Part of a small language model's weights.
Architecture: LayerNorm before each block, rotary positions, no biases in attention or MLP, tied embeddings.
Training: a variant of Muon for these matrices, 396M tokens, 6799 steps.
MLP neurons of a small language model. Each row is named by its layer, matrix (down: output weights) and neuron, and shows model dimensions 64-191. Each number is 500 + 25 x the weight over its row's rms, rounded and kept within 0 to 999. Numbers have three digits each.
Before each neuron's rows, "raises" lists the tokens whose logits its output raises most directly, leaving later layers aside.

raises: "den", "don", "chn", "dal", "vel"
L5.down345:513460509502492511481516536526502508489508455525488500498497459473488523541478491476488562457502485494453472496493497506496536481470528519500492480526474506496514523483558492507463505509466512479499480513496496527487510502491518522500501445472550437498474524495496539494503524521497536493498457513493466509492497470518499489514508482490495495457482515508462503491525494515514525479507

raises: "56", "55", "57", "22", "44"
L8.down379:487519546535517512489511530484475485526509555498503469455507517512528465531495542510512506527539528436521484483504517501492488497484484490495512546539498515512523464472538536466489523517487465481485474500470459498510498546508507482497497539466502524526497461524497477437466516472526484482506504551496520548490509495537492488500497486509515521457508494483514494474507511509503488494474

raises: "hi", "ca", "ha", "hy", "rist"
L5.down1329:516498501494479508503507502535525486509487489533460509527499542561475467530514479527508457464494473515469544517496520485511535455503528455532486505497554508523528491464497456500505499469513504459481515535471488501545491429499511481478433510510506488499507515495517471515479477483518514504503523450487498508500512467530500457502474508520454519522470526489482527481469476452479504508511

raises: "pur", "udi", "har", "ud", "tar"
L7.down865:538473515533476486476508482486501508499480492478546518515518565538468481502523501505496488498481490464486533493488497515555509504489503482466506462504481468501510511462514463512538492503483515452540486543466492514540488472465551478504495497491461519510492504499486487475525525492510491495500483482566490470479513509526520512484500499491507510503549503518506456533518474521464486492475

raises: " Chairman", " Manager", "ager", " commander", " manager"
L8.down1039:510544542494542482494506512502476540510508461590474492483498496519472474487438459494488494487505503481534463494496520488494482524505486469511436493543509479460489534508481538511484528560521554510551479470469487474530495494492489498497487482492492466547519480501472482517495515542473510483511450507468542504514475510493481490500540495552504546503528499439466486490499518498525509530490

raises: "ting", "ted", "ti", "me", "te"
L8.down670:491534505503479516485457553506513492483481504497474492480508496482485538504469519524533510541492449503503499493487483497533506507520490468510464484517481492465452539515502525486510533504507512498513481482502488461515502517506517548493499548531496530563500501489510506480564443474485502524495511485503477496466495492489466495523508490527505477531502492510478471479500527553481533495478

raises: "z", "nt", "tic", "ez", "tor"
L7.down1061:481493505479473511528488553481523524524482477542478497478521523515491512508500496481503475500506497487554499470461498469480530486515503514513508501492494487486483484539517489493511461503508489498471538483485541522517486538519460488515478527466488482507483450505506497465517520525492473528519505512515482516497516512495536485520512508545491549499520544520521486479489521484500488504491

raises: " it", " this", " him", " her", "ulate"
L7.down136:532500488492496477523508473563499471549473447482493475480499498506511466513481460490490473595485502542503494487461535518506474493506493517484522449522472507472476486489507491507461442483454469503512479493505484482526516495490436500479502511488511511507481496507526511493510509515517508540513482545475496513456498525482516498570469497488517534536473492477508528491504478521488463520528